From a checkpoint of a small transformer trained on Wikipedia.
Size: 15 layers, MLP 576 ReLU, vocabulary 2420, 5.49M parameters.
Architecture: LayerNorm before each block, learned positions, biases, tied embeddings.
Training: a variant of Muon for these matrices, 8678 steps.
MLP neurons of a small language model. Each row is named by its layer, matrix (up: input weights) and neuron, and shows model dimensions 0-191. Each number is 128 + 24 x the weight over its row's rms, rounded and kept within 0 to 255. Numbers have three digits each.
After each neuron's rows, "fires on" lists the tokens most often at its 100 highest values on Wikipedia text that the model never trained on.

L5.up433:130123127123105079153147142081112135136110151155102173158087141062089139150131128102138129156099175109129148141093137101114145147117107118150095124100131116121098135123129134122134114148174086124174143148133134167104136118111127109102146146196122138161151134112142143135090119101150119144114126164098117159123121134086072143109122123125121125169155127093120114108156108140091097119144162104146145090125142133114134161148158113158131085123106125118082133145152137096123102127128153133193108124193114164112137178104097104099168114125130118138134153124137131126122134181124096124
fires on: "op", "ode", " ra", " population", "rea", " votes"

L2.up552:164138135091145132163111117095132106127180161167133159113096124152125153124122131093156108141140168104107116107142153137094089142126121132113122134114143139139071161140160112154122091091159108132108067137113145128128145118084093139121173173080137138110090158120061122142155132151126139103147126111088125074151131111151076164091109095126148139126067095124093124161105133145147146136172157139148135120115128151108153136132085115162153131156124161133149118102141108116141144129142132134141121116132173151159128098124139085127135148141139085129114146111116119134128165155118151118
fires on: " football", " record", " /", " played", " hold", " play"

L9.up511:120104112149084146137109121080107098122096111111131121129133120149148101118084128110141137123129135183126103131136146110152157110100117144092099182162143146137132148135149107094171148104114110139082138142109148117155136090114141135101154187100112111103115138127144124106144148120118125143145105145102170150111085211173122102083098105135124152124122143142159129159174089099127110139147124117120159108112140118139112136119136138140135127110106145133150101118122126126071110142110099148131142108124115190131151089122172161113179133176152120139125198121109112115136142116101151153
fires on: "v", "pt", "at", "ed", "act", "p"

L9.up153:117136120133088098153130125146104137110104120156099152124119128102108132129126163057146093121125156090152116154135117127061116138160089098103150087124092168100143132139106122118110133133159127130120118128113117106121170125144122123197109110141080137143152112121114195165136123131114139123123097128149109132090149167138125139118128127107062123120160089118150142163124107151145166128092149108169130163154112126123088136147126127140131166133147117125159113150141129131164172159117156142158109151137108100135142151148112136140119115107107154090142165122153120093141129171082076094
fires on: "ra", "ro", "er", "al", "ap"

L8.up196:096109129090128123062127121159145096146104164144162107125117126123105154126133093130139150094150101133107138110134126153149125150130105108089134132153133125172146113144138155092140148158123123131154137187128111099166117158151156115155147141156150141137147105134090117121175130100106085125163108150116125134111136144148144134135079074124112122139169117163191152142131128133145109143110112143155120084133113108108096180100139172145116086088132130075097145109107157089135114133149138137080128114153111113161166090142133097169108092111098111138129110147137166120140136101119120093
fires on: "-", "it", "ed"

L9.up167:173142149096093134197141135060144124165110098111168122130132123164139124165089116183124168122137093172132107148127158174174150133153116095145097112143135130132128118125139119106114118142154145101140142142101083079110136143148150131168154094150147111087146087125166138140101150093111136123093152097109100129116145148121145082097136178107139146107095094117112115116141123180119143153121141087113120149124137132142113126134140154090110098112134166111134116147127124116115148104107144129114138107164152144091125076147137095145116160105124138086090128114120141118112152123140139119
fires on: " not", "ific", " ind", "if", " st", "ent"

L5.up22:135132133152131141118126186125091137111152082114136148131113100117111116143160124143148107105137096158165093134099126116122115162144159108145109172101149108116150119141146091133122148198127159119100118138121110168141121105091143135107100097055120093192121150130153142087072105146165088172135113133150101103126133147118166133112118199117110142128120102098103166135119154110129147127136120128146117174139142124127140124127138179098097098118122108141148136135093125091200135120138105134124140135132105108098124164117117125139110124140093104129127167127110169128128138117122149152
fires on: "ut", " At", "ourt"

L5.up163:122088085152126136122144177145120054129128106120123138130125129141101084114136098152103113088133111123154127140105133101122118159143122161162121148100161127130123111153111131097142106195189127093127115097162158146146135093117123133171143103146119114145156104144076142112094135082140102129144174153072148123125131115117125123108111153128109133117078149141107124113119159110127098137154153122124129113150139162141130112128147167090135132177105115165096115160108114121135126121159151138141131137177122148100134114086088143125176150153119125122158146105076180119134110105127138162
fires on: "ens", " At", "ort", "as", " It", " I"

L2.up559:172075162108102103108155146064198088159149133106154107099172098102094119118126133153148170143086091108108112136133132118138140135130124106105080149101171127141093094092141094105118114103122142142135129109161146120101154115169144106106116160122153145151139156179112135106089133140098084125151146156116140139128146135125136118119106115130168146159096138131159147101135176105128144108113150183102125140132152105101110147122120143144081123158146143133135117122137158192098089150129132112139147082118149116132120150116113144106098120125122102111126148117111158126136130148122159139
fires on: "-", " to", " reg"

L9.up310:117104097087142067141162115144100125147136073118132120125104131146142078133127164091156108104105122113121115104092107153157143100116118143120137130124142101089129140146136118091142109144076107118139096156154111109176116116132085133157169098139136127138150086141131152116128128141137120144141092133094173158122145171152112177126103110133150133124131146139144175076122136139132137159119095094150099157159086145128139176112096128109122073130137147153152108078174098132158132144113160187101144162148137116145119137110160123105123106145127109104172149124135145115100138145148129141
fires on: "em", "ir", "ell", "el", "et", "ut"

L5.up233:124121150103138117123111107176142131147118097169155101111144157125158126081129132132146142137139130175098102126092147113109134113133123122180111153101127137111133106136130156130161153161147141132148124129143120130161130147148102093132123139168110124085184118115116145073132137122094136148079125172153131144089125116157157090154113131107158081116115077097089147131119120126118130133145121113071099103169099141146105088135139098107161113127177113123126117157135169169131122151119141177094125143144106122094128149107135095174177100112131128119109144052115150132121144135142118141
fires on: "-", " dis", " im", "—"

L3.up515:106156114150112137157187134125080159130146097179132115114132078123121162123150122151084115119140173129176137134165140119137122139125136142112097143114120088167132123137142108120159124162067141120106096143121189098087173140122112135085140119109155137090140166134128112116137129130107092139125132134134173104126145149126119153118079160130130129152162113152117122110144113115096120121138084131096114134161148112142080126107102168181093109128168124138136162068126122091146089096148133161118121125106154130135146138141123130121093129132068090128130165112121128151127124160107115128
fires on: "qu", " /", "out", "ulation", " Time"

L11.up485:120102107157096104137132123131080180175119109157129167139142165106115105084132127121141141119138117112136147142126105109136132137094166136137115118058101113157124112171088088087092139097119116130165122135110131126144084123186115143150153102095104144129145086115110130103099103095166140114150138166088125162120115146121146127172119187104137150171122119150080139136102119119135114134135126131144093147154112090084121113108113149132141103152114137149119099134128131100153168141116151140103151148162159127122154110117135171118102140157119092123146134098118186127139131126150178131
fires on: "el", "al", "ic", "id", "ol", "em"

L9.up467:121136106112148128158116131161085158137084123127170115110133084094158074112072184091126132141114131154109122119090136140119130103161120102109120138142118155186139136136121189117106131125105115077116147117085088145123164098111120091124126120080112139114166095125127146126163141120127154148079125125109119135109139098132133182107132148144148152132178099083127089143097132138125145148131133141136120143110127132112109151098143108168138149101118113139093112097137138138169148148163167144103120144164105131080132148130151147144134166101152142101096099151122163145098149148105125128
fires on: "on", "ot", "ess", "oc", "isc"

L8.up549:129133146156130162143105181145144108118125122133078112111081102109126113092079126154149135131103125149141091138147149090101160150137160105126132106103145112152122113098169112134141096137144105119065093142124165129145118119120119166131160137112201148102126154164131165148123136152140118163121113098154103144106121131174145120117155119147146137094089143140107117174175149126144097143139161141136100118094130089106074152122137138067130153115151140112141129167119144093152129135114145112119071153115139108119113124168108142123119175106118102139096124126142178130117095106133148113
fires on: " that", " same", " per", " b", " first", "at"

L5.up423:145078117127133114181158127109128126167142104079079110165084091127151198140178130089098142135120127066121121142107117118147128132137109130133085115106153106106066096135142128143142077142127108130130145116143122161134106126127136115114166133151101144140117124122139140133095105155126143085146107140154094133126147173146073163094087107141110081147137118119124134150163126138113105120125141149108144148109141180098151111104124126152122159142151084095117132155162135147105130147129180150149084142161125145134127175106109144118162135125126138104158137130122123152134114108104121157
fires on: ":", "ode", "):"

L10.up564:136114121059113115153086124178121145095104131094102121115177145145132108162117174084101121136104138121138130137111104134138164107168107139149111137112139108165134160156144153084119119125144107113103092103111094118118105107158124107153116179155121125104089123122101155144139092143140135153128117100161136154127116142139139129149100099142158119151150138126131090133114148137115148184136119170133167090121107108117104122083124112119184083112144143081106098132111126123101119171134127163121170118139151161139186136122103095169163073148140161137148134141123112146130127131154137115
fires on: " be", " have", " been", "hen", " his", " their"

L6.up40:121100178128134113141123090104143114143121166123109127165120132127102166193137154067113133153140163139094122167104156127107116108121089105098114131120133123129069099148115076159144147155118135123152097113132169182104120096109143128103131155163120113121145151146080136153144122128124110120105094160124121130137195105109123149107121126113104090100151141093144164128148122130111151110114072134143140123139143125094153128115142105165133133119127080113094149133162116086087144123132118149163141158140147149157129159149127098124151146149147140125167090121100130140128174080118104146
fires on: ":", "ode", "ass", "ulation", "ST", "rea"

L11.up83:136168126118162144114148106135162134147094122189099136111127110105095123135100141079112137110103113118131083143117120129141127137127112104149180119114143199119119099140135121098114145135098140129129116164079094106091148113125088112166117148134130143078103116127143099146159167123127101131124157103122153155105138164156150155112177161121144127100122115125110119115136119151155106096113108104122115115103109128133144117154077105136114126085168119135178108131158142125124124127138160115103089162162126162156130133159185107105115138105143123158175135170156146085096110149101173129
fires on: "0", "3", " first", " n", "en", "4"

L9.up215:101101149110102151116149161134084121094161138149170139108129088128117135129112124121122125141143146169108150136162136126134145122151094168119125167146139184089148104135108154138153139160125160100139130095113085153147108114085154112187160086131109093156134117142143113115115092120117118142152130117150142129132169142146107164106110146154116128081125108111104124099108111137149144131102134085143092161145120167134147125107121131129109076085155112120145122125077120123123127125171184159139125152117092133092121085120091120157078176159142119106117153158123125126096178129102119120
fires on: "ent", "ob", "if", " R", "ut", "R"

L8.up99:134072116134104134138154150123116109162125137113148089154119174134080103123123135102113127141129130139109140136163106126100127136109091138125128165149106136181105164109105144129117141171119148129099141139102124148142122104137157146134151127095105109109118158143096120107115127105112129140176116187074162177120074150167133112115121132105114186162127109164127121174122099098120109105157116122137114143124116126104134172135131110084095152092114128155146126115137156114098183134129139151109143117146154149133125110126134101105119145115114139086124181125074128209124090147148140104
fires on: "ir", "v", "-", "em", "at"

L3.up2:106144134146146146121105128177122129158132140142112132128143093136061146164136133111132111131161120090069122112142172142126099102109102133076110135135118150143107173134111102164109110125159139124072123117122128110130132137106116162150135147132133140131158162089124105139170162134164138111107112133155134088120144126099092117098072104146136132114124115099149114159114127131138146123153128084132092150134113147128192173068124125203130119128151098143105103140122099104151114117145101141152134099116152100140095122132111126132132118157168110106138161122079169099133145160173148119
fires on: " /", " tw", " sign", " play", " film"

L8.up252:176117135145074170151123148136117111146142106114161112129116101115105077148107114135092150123118136084129163114190161081134148132109076135099151107115139088168123141168137132080137148128095147122178136142166131154167080119109150112165153110149146139148137106117120139151113139128132118106124118142132144112138069079151185153153142122112130093125134118157125138169088130123127156125097107111109125131102094149102152141149158128127120124110123091158122124127130124134143146128084140136133127112170114124114108123155126147165117141135144076162150135121148169106078091087104130117
fires on: " |", "|"

L2.up14:125143146156129075138176126099124110138112165137075151097127156127125192116146164086135127098101159125141141106088101139132158127147144097125130119131150117113159152121160109143140109135128096089128118141132135159129125118132116102092144116154188159115084163123120149112120110122116139059112117156185120118122148182127067160135138133117178157161146166185087114122137066140130135156140140124145099132120113119113110099118115121135128113122123113149124108119110075134164113143123099110134164102126144167163110119133129118140083141153111122132103170109100140139115124130108141107
fires on: "out", " United", " ra", " Record"

L9.up520:137133101156130153096103109150128174147089124121129115132104157147100135122101153137101143166137138152132082123139165099115127125094134097114126132123125069108089137146103120145128122146132110107137075115146117108103144146182107103150195118176152143135149129134126161167110112103127125093137136167111128101131118123170103126143148120158102097149128138135091121182118113164129146118104070142162122136059105097131143108127124084163096144132124154142142160127077125174153149168124116115143092149136106120084144159122124140133145158143144137149148156146117093079146144138106141124
fires on: " |", "up", "w", ".", "W", "red"

L10.up554:163159099090138158099150148116136136104160097125112168162129117081117124123140160104107103090128156183097092102108106129137138134127106128074147169113111127142113140140109113147216107124142132097110163111059095103113127116114136121148117143133115113103130120096131113172174127103154118142165137124115159122097129134184153146127109134095133103108109119109143113144156101154159127156116147122138173131142100162121146147137095142110108152128153121144127109159135125147116133114169176120104136136143132120157136079130140136136099154110133099125135129084094070104153120147112164110
fires on: "0", "9"

L5.up349:173131120118132116130088100126100098164120081158158160101112133132155177129109158101149129128124139117136154095132141109110117126139114132140132107114121110111075104126122126090133099145104103166121173111145128130122130131130162116150149195156139111165115135109157128172122129150135091134080125127145102129139103106124106104126125144088122141138097107180122145146126165093117129143137144143109149168160139109069131098147113146088121093110170140090135113132176132126138140139172167084135120085120077126096129172140113119102129151159120125130134114117124171162109092145187101135
fires on: " t", " w", " qu", " k", " c"

L8.up111:120083127121114164125020157115121130118094136161139146147148125154083137116111161099112135064157119113160102108166102122137154112115120145160118121154127134117116110125106084109156137135133107118139135144123135113106131131170115131159160103108126195126142127153116144088112116156139141144113166125101155117155158109115130112122136125117151116156148084123091143133069097149124063112164100148135135130162123128131130135103101160116146137135096139125146118156127120092131080132102177113106164139170133189151133149121134131146139101133138117120138121125119104119179149104157127126
fires on: "y", "em", "om", "ol", "j", "ach"

L11.up220:145124147103155179142170134099112118134127145141095121156138139089135157144157126130146147137121154153119095144095150113101121104135110124083064105130118116150170140177110098109191162108134158156142130157079128142104110136108191120160109155140163115109162171088101188162115090113128166124137176097100147128108143131103153113080104135152127086121112137142127099122131128129112113108104130145136115180125114129120143107165100109110128131125111160174115141097106108117131159105122112078141112109129139099139145106121143144130127122095138105155114160099149111106138149133106130102
fires on: "0", "9", "8", " s", "ootball", " "

L3.up68:127166075095133105118077141105118114122162156116162112160175120186135134133196097158102139129149122128128137134184148182126124132120134163116136159114140106168113095119119187160163140123133126096174142097140159114125146114142141115139145142119098117114151143119160134119085127148127135141098101109108126107137132130129136148122093104102161112143092100104124115122144127091134108090109107091143133120143101109103116147124117134134084071156163097132140190135152160126133094117149117105130145125190105137116115164125124133109097156142107151151143144155154103092103139133140137101
fires on: "′", " County", "°", " Country", "aces"

L5.up232:145157126133133135147125101157111148124120111125107154133112119092117155146072137164097138125140163118097103107104152121086122120145159101118091150078106119135121122129114125098160124130117063138097107171128142137135072109180139107140133122144153108084124093123150129108105176125174116134113140102155133130150170107140111121102163141122153104106115135143059122137171099136151085124134126134126155092155166125146173136149123100127167091095132147124160133125096120141130111175135130147110114151143161122149100142134136092132168166119136116145151107157107194096137134129137133081
fires on: " that", " first", " only", " same", " no"

L8.up230:132098145138127131115117133107114143105116136165123154140095100113148088151156143145103106118132129114158145169115131114137122142112118143152130062108127129162133099091105140114167122138178067074104121127076137115096139147113105133126116135150135137122104114150138149106120143137130135119131116101133101151114131089117127100158102112160121105181119118073084152139144124102123102077148074114163147163162117195103140145169154102124147147127183129120080118162103152148136178159112136106120130123127123102125159154144095110138133134125142122164119133106109201120145119118139148131
fires on: "ing", "ade", "ote", "ite", "out", "iving"

L11.up443:128123119146147159126127137113144183096166156164166140131098163148179161114101149103133102150141128100088133164087130128078127104106132142153104123144081120127153170131156145127105092123111105097144148088106091148124124127117137101163124099130085099105152146153131166098121135113134137141074174110104148129119129126129084144125100101097125099157141132173124157124155117174124127121131132168118107122129147146099137068096114180154091125106140156156137121113134140156150144163118117114106089134181120099076154112126117149111107161147120114123142123131111132121156163123133102116
fires on: "ic", "st", "id", "ist", "ip", " Comm"

L11.up355:159125100109071101136130075150132157085141129146114079128107160130171143163149145129154073130116115135145123137086151111095149133099124130092133123139139100145115124117113111082102165131141097173140136137143123145141163143166114084157152118168121103142162117143128128130141136132093158105107146115111157120092132167149145129073116128150137143134080136145119176139156102138129132161091116129114125097119172151108131116136136161151123143111093127130085082113119164138156091147122123138106161126132062091136123119120166123109146138133089145098117113119150137102161145194130123119
fires on: "m", "est", "it", "ist", "ic"

L9.up36:115115119119094149132136117143141106140143137133120055120163143155145130128076112144114088132160125131132117137124160120136113130142103107183101200117141152148126152114118128126095124109093093139163093083098165134167152098114127110099200102123145142115127105147131136120138139114071136144124153118124143144099090160137125134111149097154086107128115122123147105113129100114154131145094132174154147123094180099144134096179134115146091145091149151160144088122164058111154150142118140150149118126135121141106129147127178094127099127150119124111122129167112129143159137154112135129
fires on: " and"

L2.up372:147110149095168153118167126125119135177125107107128109106132138106085193112125144083117114136124163130143116111145172125100088115090132142099091099102137087113109126145121123098171156141149139139105143144112089086118127122189164172153120130104160145112115142135154128172118086121166140159110120088138137105109131146113140125131092114109138104139146123080125125133123097110105127081097115120162148106140119128147131179125108114106120102102173115171124113087136109165153174145125123133151161121178121139139144152140118160150130089166103140107134099109132146159141103089135148136
fires on: " World", " world", " European", "ummer", "ze", " Europe"

L6.up150:168138129132092160140126179119116129090119107111118145123124094148141111148135114134137116155131130148141136076144189107121108104135091162102126148137143121158115143149114160138163118165126144157109129121122100174107126094065147085142139089103108131135125119120148160146117130110111169097143116134148099099160106104137172127126142120090137144094103147102166102119105113080125102071134132153144108147109153154122136125148144164104187144111147093167123129171114139154125163157100136155136129113130109099103157081174111152152107111150136097085132132134120148128132128069147120104
fires on: "|", " |"

L10.up438:129122129058112152135165142111124119113121124143148112125135163173100172105098142109159118127079156107108158152076130166133107142113160098144168144118122100116160136129115138138104133156122165121148141113134111140176159116095129127149137113148104101121149136116135117147170112136111138154116163168114190164138167149134110125091121078151136120122123122112139144114108093163077150081133106114116086103133121127086106115158138126137104143108119125145161156080122097137148152088112123126126063105116123154119124123152148097164137096119105138126119169143116099115181139127110083125
fires on: "ar", "ent", "b", "st", "ip", "ab"

L8.up117:147130140070158121120121141145112130174146118135178094141150142142147123077144104128085130095140098098140118115114154119185107112151132116110069149134142150153125111127134098112099116148132160098147126158128086096101132145116150104178155145151092065135158137178123101115119112129163077103138115120128087150136104129137152131142108119134140117145141122117164137142129152153101158112124104128150122128108117116121119147154159124152137096115126129113092107100116141136188138167086139128103127113114121140160145071164142123166098127156113169127169072109167120114120085137115119121
fires on: "-", " st", " ph", "ed", "ased", " con"

L3.up437:133118146160112111158173135148138164149128095111122116119088136056113186119151186087115130134145150141139112137147102118077093096111119142103089135108133150141064109140113124105128100151112129117127148128156146117133132143087098112160121157153138135125135132163137133137118100145068131125128128122126107145100124090124147163158130108120122113162157155143127128080186162139183128105119136113137175137132156128106111108090108138147082153123136092130078122119143115150101121165113134116171109142122110194133088147119116113126122161125134136135118100124126121121158150175107150142
fires on: "ient", "olog", ":", "ulation"

L2.up535:158122104119153083094145083119156107154156143133141109162127151101094126089089178092119142132144078155148119150136106084117133139107115148159120125092098126119119139169152144119109168137124131131120125118093103081129134121144145158162134162125150136104168107122163140171122122116146152187123125129157122102110107115161099129117147134111116087161136128115128127151129144109108120090143131117108133098109136097136108083122081122136110120141139113175127136078166127126076127173123097153126175107144105131163148153150138124136153099140118124093144125149081158124175158173132139085
fires on: " album", "tern", " world", " World", " colle", " book"

L8.up38:132135175070153126125149122126139104139164140113167114129091148107131162100124126126085120161136142111128086111143161105129125141143140178145092137104143119131116065149088176127148136184100149118143168134149132114115102097138127149135134166127150101077145121113119139116162139118119104148124118121114129134135146143129140083176114165108146182097154061156108129136085138114126161124141117126099128117076100152133139130165116102126105138104129157103121116159109172154158090128129095142166113126144088183100132118144135105163139105124109135102076155125120135142104132133137111115
fires on: "-", " ob", " dis", " sub"

L5.up48:135141142165125110139147134121123124115150140120117133124078111077086148098092133115140159157067135120122144081143132109121133140186081105119116131096118135098087041142120145098096131120110147129139168143127155117118165103145119129110102131121108155153148100111158139131133148119091149095095137123108131096122140147110161146106108126098181131135124143135151115079162156146120128163125142160136131113099136106119105146145169148161085196170138136142129117129110133090113123141118080133121132103150124080109132139139104127131159147132110118183163149133128132138142114139140186148
fires on: " (", "-", " c", ":", " reg"

L8.up85:116103110111122135135124136122141147154121113151143155127150143140136104148142176096147103128074176155150183176117116082126071117134121165138112121124136131133180154111130116133180122123150127103151148127113100129159123132130169067121137162127112141127134114117174064100129108130103149141143106102132118128107116148120079100141166151117162125129070103111132142144102081149159093147136118167128111098125132146153117070146142167099120094088121141118126094131128146151109138106107063098128123133126092175157130144152118124094140127134148125151121114144099118147113148158143134107
fires on: " ex", " c", " ass"

L8.up92:137133152115141147160103135100104115137137099155082158099110147184147165104124119143076097166142146123122105129118117212123142123126089125162139114115144127124166125112141107145122138134093123128151124130101104138133145109138130110175173123145165153142116074155122092151105129097099142128136158117097146121099146107095125107103139131104104110113119156133162126117127123186133107141129112139117122152136159112153094116159108142127072111150142090221144090140110146158146117117106143136155127130150151140109110125112125090131125140120089158151110130133156066123141121113105104086
fires on: " Ind", " ind", "'", "ific", "st", " and"

L8.up396:147132153129133181169112141097110144108175108110128101127128118135106120131124121115079190169115148084098110119186179114126140119148116119118117141124122108159134137155125076129146163114128167096170107152133130154128104126129165109122158119133120108116124092149101116131122110129122122122122165094111136116156113113147200166150142131154100107110114130147116166132136152078165113087114120128119116155131099100096164099145135125083145121069158109167103122163136131152145140155103093130133160120126127130107149112100147167134117144141190092159134152138139143098106126101123121097
fires on: " |", " York"

L10.up7:117102164124143125135181123100123143105094137090128120137153128092082116140114146145101184122134119109136090098087101139124170116160160101142099136143132116152115116125145126098102126111111128127093164131098141117153136097126161123116134118142134147136154117145140124063115112131116180151124108179109114121090115197147130146113156129100190132163080112148117102122140109103115124143128126133164166163143144143107115145109130117146124158131150145154105164139135151127135196161112121142137135122184131158106098165102118105115092151106124089107087115102109124162132121159085114122
fires on: "-", "oc", "at", "ot", "ation", "ad"

L3.up107:129105098116111128107153196109143130141104136138146113119156106171133131104106124150163150095106101113115168142122148130128149100124151124105114146115139101127095107131104121072122131108123148087139183142107164147128134127139094135165139152137156156132125141141129104119111145120084140150106156160154114125103125142124115108136077146149135125153125157094161150114141135088131125123141106087098139102116141123105087101104079155130109118177140140173142149126157158181124104104142159111161080069178131095164124151145125130094116134173124108125114167103161117134152146114137112071
fires on: " ro", "==", " count", " ra", " Country", " reg"

L11.up315:162134136154097158129153083109109141176156157102075138121094114094123090112105160104096179112121174112113101146110154095101076115172087109125126106171142138129131106096176131123091121114142121144136126135147146139139138128149143147171106122149108139140175093078123133138138140111120127101142137052156117141124148113138155140106140133088109140118138146113151109117111113127161175155110117095107110152182139167137062159137157141125128119114133095134105138109119098148124152086119123131113131125128106116147121100139111132118128155161110168134110182122142100139134144165115131136
fires on: "s", "ro", "ra", " ", "O"

L6.up144:152113140122129158118162139140101114177132119112106173156102152138130088114154160093116127122135192127143147149140163131116108096125128173139109108111104132137143106119168129128133136124099138107148134148093157137130141123159155090173123146145147108118138126103158128108104121138121161125088148131180077141127124069104122139153118108121133102132142112139151145135113132161185082116095112141136094131106142149121109081123132097100145102111175125090141121156096149114098095126088072133129107134186104157137150096093143075119104111138127132186123118151130104138124142146161103153
fires on: " c", " p", " ad", " s", " m", " ex"

L3.up311:123112134118107108146142132085164128139109125137135124150141105061118164173097122126104128071107113115175126125115165100133150166134118046154169129090117151071107090126121115134111143146156159149144136185102147128078120099134120127134106135139129146130146139167132111125131118150111080165123159133158146135162124122086128127145149101139096131178137103125138136102153124099156111160137112208092085132111151098086111143146101125141099137134122124149121117141143133109113095118147146132123134096159154151137121145128074109110141140126114148148122129125105172120108119125099135117
fires on: "-", " =\n\n", "\n\n", "TC", " ra", " f"

L9.up4:108129154117130141177161130088126149137134129135127087129136153101116166162114130132159148152104116139112132102128177140120167136144113141132117163196105115134121121143123163104109129144131093123123105115111121038146142146112182114147184127156159157116170100113132164146125149105122104089143141094109125117129106135164104138143136106136111134067152146096115107125125128164107164137100158087171099134086180074142152133119105124104145129126139129097172132117133106112097115160123119139105145122114169097079142112093121103139136130093107147095141141135115108129129132162134118124
fires on: "ri", "if", "ul", "|---|---|---|---", " and", " st"

L3.up176:109152123143150090120174138104132101150106167123114160115127107111130195104098119089152156151160147076129155109131110159151139124134130121149101111106117120106120162151147093128100114122128103147116060111134108162169137125085108118089138124100146180115123150125117146109130138132141142078136112155140109130136151165091079139135102087183164139157137152157072108157154105156143121135208122130122123090117137111122135160119135124130127085124123125138138091118150105150140130148185124128121146128145151151123138151140135136126102098154106113117146108094108147111112169141094128107
fires on: "out", " record", " Record", " total", "ual"

L6.up318:142150114065134166131140141129116103165140130097134109170135166093114119120131163162110108129133130128124125124131138103104101144128113097141093094089132148168122158143133169128158133121135115095147115176144131124088115102128158161137155148096176136090137146140125129165154153109128167134109122140108120162117101087148163100160175134128167115121159140131115119137090133152179132084096172075113122076137106096126111098138096124101104139172121142096167103154100144119124112128143098142112124128148078138139145094089171112130135115112117140115156145135162126090166120144154136110
fires on: " p", " pro", " non", " ad", " colle", " ex"

L2.up249:125132110114123119138120168078106143171141119137186170107103066093182160125171159168157151119101112082137138150135120123139137105133171152115090124143126142099127087160121108092132126150115172115163144126111091125112156126134124121127168099121160166129109115159125085119158125125118141122150107113142146162127121130114144109106085147142127131133119134135137089088142186085123118106136131170106127142154116112085102098113123159131090120103105136124112196107131138138128099127122103142129116069157114127136143126138117138092107126130139108110108137156166159177141132135096139094
fires on: "/", " /", " was", " Time", " who"

L8.up41:169103153142141135168155132118130131123140108131152111137142096137095103147112132158136148161141131133112134081154152119091116126100084122105171098100124132106139137162105119090120156150127162123136143126126145146103135108135130142159129142106148153116158119096126151178103114108103145093121140145135147109153125117138180150134141136157118144112109144116143122131101112079137108166112121137168087150073119139144152111137158158108177090110107089158102101123165129111110121170098112145098140126111079142091141144120140150139134160108147059132119174122157145077116098077195123125
fires on: " |", " T", " t"

L3.up439:136119122110136121100111154092167135153137125141090104080168104157126119114160130064127149156170137116120162124135119133139107140138136154091062141131103079103101083116133131120136074122121153109175137105143152109099140137128125136125124127146113131157189138146125133122108114134127112168086141140107163114133099142140125103111081105191120138185119153131164124117120108108170108126128146152102108114153117110082102135135140159130091109138144134179153110141154161130144105118138081132130136137152136143105146135132121122115064164118120094166127106140122140139137140097181151111
fires on: " c", " occ", " reg", " ch", "minist", " cent"

L8.up279:149127080083130173118121170148125130120111135127097140158122156099116116163139132108135092108113133154120124158091122138121150102091119163127147122132131103127111070115130146116163155159102129108116130101107152145126143131116127144119087126113165120138108089100115147144136097095135185114121100152140143147097168083183108161148108081126119121132117100167109121107118144132142161152114072143110133132094154179135129175147123165101128134156157120128157085156131090137094133140137166146143084133180148138116135123153079152104096131090138091107133140127162143142165148120147109130
fires on: "2", "0", "1", "9", "3"

L9.up365:141149159089156136118142125116094130093166143167172150112157145099138108149108138100135170114101150145101120128111122119108170107150104084151170093085147141154174134126155143137170095122154184128105131118147073146101129128085148124120132166071142120122115130097107133144141134101135138194139120111118059102122128120153163124127138162100174130112110137115109129110088119126146155155148122078135132092110126136106125152106103155171101123099138122116124122145119147149136117173124128152084104159170115155141097087114129137107112125113157136106132109110103128123138105115147138149
fires on: "0", " its", " New", " band"